Weights of a small transformer language model: width 576, MLP 2304 tanh GELU.
MLP neurons of a small language model. Each row is named by its layer, matrix (down: output weights) and neuron, and shows model dimensions 192-319. Each number is 128 + 24 x the weight over its row's rms, rounded and kept within 0 to 255. Numbers have three digits each.
After each neuron's rows is what it responds to, as a language model described it from the Wikipedia text at the highest values.

L14.down772:102131079193101158162144136147147131100163157080129173130132115101143140134124154152150098084135098077124134105128123129117143122098132160141120152127147130133118090148150113110122139114158127152103118137159128155113142097094152103158145144093117106147136166059120126164148117102113096146135167156147095095130117153065121177130114129142145120128071151144168093123136130129130127148104
Pre-noun-phrase connectives. Mid-sentence prepositions, conjunctions and verb endings that introduce a following noun phrase or gerund, such as in, of, before, by, "-ing".

L6.down526:146124142106124086131131126155129087115160119104105116127145137117119120181096113130127181122132137130107187164096114143097140123134090164147155087129130117162117138162111138148124131136154159160131192102106126156136124105119084104125093132129135117104142100130156144094129103171150082105117171145111147119137101124131123177143158146110127111179132132061142105128102109098143084130131
Abbreviation and word-fragment pieces. Short letter fragments, mostly consonants, inside abbreviations or split-up words, often after a period or hyphen, e.g. a.m., M.Sc, a.e.t., france3.fr, CompactFlash.

L3.down1661:090139127085142134121146152130108091117086109107100137071128087121103107127111092125121104076149153112112130197103147108096117086127138127138097092096161134146152131089109135161135151158153140155098132124109154197158139159087103135109103140115142133145132120163115152114100151112152105120129157122124103105137139144165156166149115136136181110142076154091156141122128111106133119127144
Institution name completions. Mostly " at" before a university or venue name (master's degree at Georgetown); also final pieces of names and noun phrases, like Bioinfor-matic-s, Adelphi Theatre, Tokyo round.

L3.down1664:149111157154116124146153119142123131093101060150152122097106150096144096091162117157130129134152097172161130137122101114112115127127114134146159118142121134152124119158109146127151092131071111153131135105083107068164123208123096123106131106152108154092142118080125165144081153155146115104158175158178122126111098157135125128122126112160109134143105164134105114118123111148126151169140
"of" and heading closers. Two groups: the word "of" after a noun in Wikipedia prose, such as communities of, chain of, House of, and closing "==" of section headings like "==Geography==".

L3.down1866:100133105104168157161129113114163117108128129120175157099122080137116127120077117127116119134133093144148121094120123158121156107111093121108172087101133111130132149064106130154169130096117128137164137121108105112112154165112107146126147118079075104069130159119131084176057111157135157106113120172078153148141129127105125127160125106135140163120125107133135149134148191145102149122137
Mid-name continuation tokens. Word-piece endings or second words inside proper names and list or table entries (Ben-ning, Rou-en, Cash Box), plus colons in times and labels (3:42:32, BVMI:).

L14.down754:121110146150125127113132110146128117141125152108171119144128185101100104123101100160162186129083157079133115128074122155106151146117114149122156114113125124154094134169122124154110115143128079106134146147122152130143124085170120101149141122136120112127114156114162161164101138140119127124104149134135134144164163138159106127128152116189117124107142122081083199167123103079129140146126
Foreign name word-pieces. Early or middle subword pieces of rare, often Slavic or Scandinavian proper names, usually in tables and lists, such as Bibrzy-ck-a, Sh-nyukova, S-rem.

L6.down65:119150098111146125113129135130089136115124101120109114077145098138117138097141175143151119122122116121085113151153185097102153171174097131142213131122126141108127101097104171136159119103132111135134144148139138157157148136111103115153104150166117142121100129115113129096080142107129123144183105094115100177108127117138128095131136111093134122145173148156115122109104121147167110119174
Before organization names. Tokens right before or inside an institution or organization name in biographies and tables: at/of/from before a university, plus acronym pieces (NJPW, MRDD, CMI).

L3.down256:120120144121158156124120102139046128126128146133139162120118124130120104131157159145134163143142103117122169127075121111094133093091139147124126158118170095168107123141121121104170053150130128173175127129117135147139095132141129099155127133129071132110101121116116124137151141173149127118123130158142157099121122130128141140137084164163132135163136119125129115130146115123162123139147
Complement-taking prepositions. Prepositions right after a noun, adjective or participle that demands an object, such as devoted to, hatred for, rumors regarding, greater than, partnership with.

L14.down347:108169123134114130125105134113109114127123120111146152147120113105142120106098143146111132164135113112121109101142122112121122166107153142145119107132160130148129163120110139205137141153121142107158118086190129106121105135126115167161150165133078126115113159133125169074092077131106109103110124137126138126119115116113159111145140111108153134116123159137132143144099148106123117097110
List/table entry starts. First token of a new item in structured Wikipedia text, such as bullet dashes, table pipes, and the opening piece of a repeated name (Moore, half-collared, Lake in Lakeville).

L3.down1795:117165162146181175129122138175140086092159155105170123157099119121112103158126116150157128117168105133135143152137108136126103110078161147144126067102141130156109165136151150108148138153120146130105171127129149120134161129104103088178120144108082093166113121165155130130124154117122121132148170132157133153149138097096122122130149082172144178069101137142169134115138086112136135100134
Mid-word name pieces and possessives. Fires on inner fragments of names and rare words (Po-zzo-lo, W-ä-gli, O'-Brien, ass-ort-ment), on possessive 's or ' (bachelor's, fans'), and on own after his/their.

L6.down1652:101130149100171130168131117138118132112142134103065124155106091100101128105152109112126159139165142122111130152131115173113135108095141131152100102134124127091140102144091136133154113099179095135123123078176137123111060153089136108131122126138097144039107163127140136078149103115143106140137147101153154086124099179142103126116116123106124146152114104123149121151117125116099178135121
Prepositions after noun phrases. Prepositions linking a preceding noun or participle to a following noun phrase, mostly of, also from, during, by, to, as in mouth of, covers of songs from, affected by.

L14.down1427:146136157156104129143141129137106148134103107125090122076109133126135103125138115129107152133141145125136152098091130094160117098103141122135146108154096165138096127111149135095141140095113094149148150129147170121120097150137173082140136125147112111094108146112157161136134136167109141142116154112091135057089116159113141116116118135131096119123091174121096158109167112104096109114123
Prepositions before names and dates. Prepositions like at, of, on, from that introduce a coming place, institution or date ("premiere at the", "held on March"), plus table pipes and date dashes.

L6.down2148:106155108111115160139130132146087132146108124123123130121147140114125145106129166134136118165152092173127141147135140125112102158171128098115158114096126118117137140138120150140138079141159126071107118120122144135103152141107088147147091124100140135118120139139118141119113115110115130101138139123092133068161063149163149165137104133095119159102119125123116122113132125081156115124083
Line and heading ends. Line breaks and closing heading marks (==, ===) at the end of Wikipedia titles and section headings, and newlines after a paragraph's last sentence or a table row.

L3.down831:142134116140152160132058166150138158147117145174086157130129142140143178183108128104144164138117132115141106127128111121140146143115141096112112141135132106121146100105121139099141118101159145158119135085078107129143158135162111111112159153132098123129116163093118156142129114102144131112111091124099130130083155108086065136175096097128099136150149114159100131109170138113081120137104
Mid-word pieces, group nouns. Word-continuation pieces right after a hyphen, apostrophe or capital (two-inch, Sch, Smerch, isn't), plus collective head nouns and table headers (team, side, Committee, Set).

L14.down1723:129121136182088076170123120137127128105095088158115123126129122158154110170105073104121124120152143139126137104153152153126135126094102134132153111165133159114135172145134139137128099135146148143150108107141097142108110162094109086088105128184127146116129138131161186132110136107098124118154169194114153123118146125127163152118182151128113139107131087162122100103086120107119137133138
Delimiters in tabular data. Cell separators, line breaks and colons inside tables, infoboxes and result lists, e.g. the pipe before vote totals, the colon in race times like 4:16.6, and the newline after a "Village in Iran" header.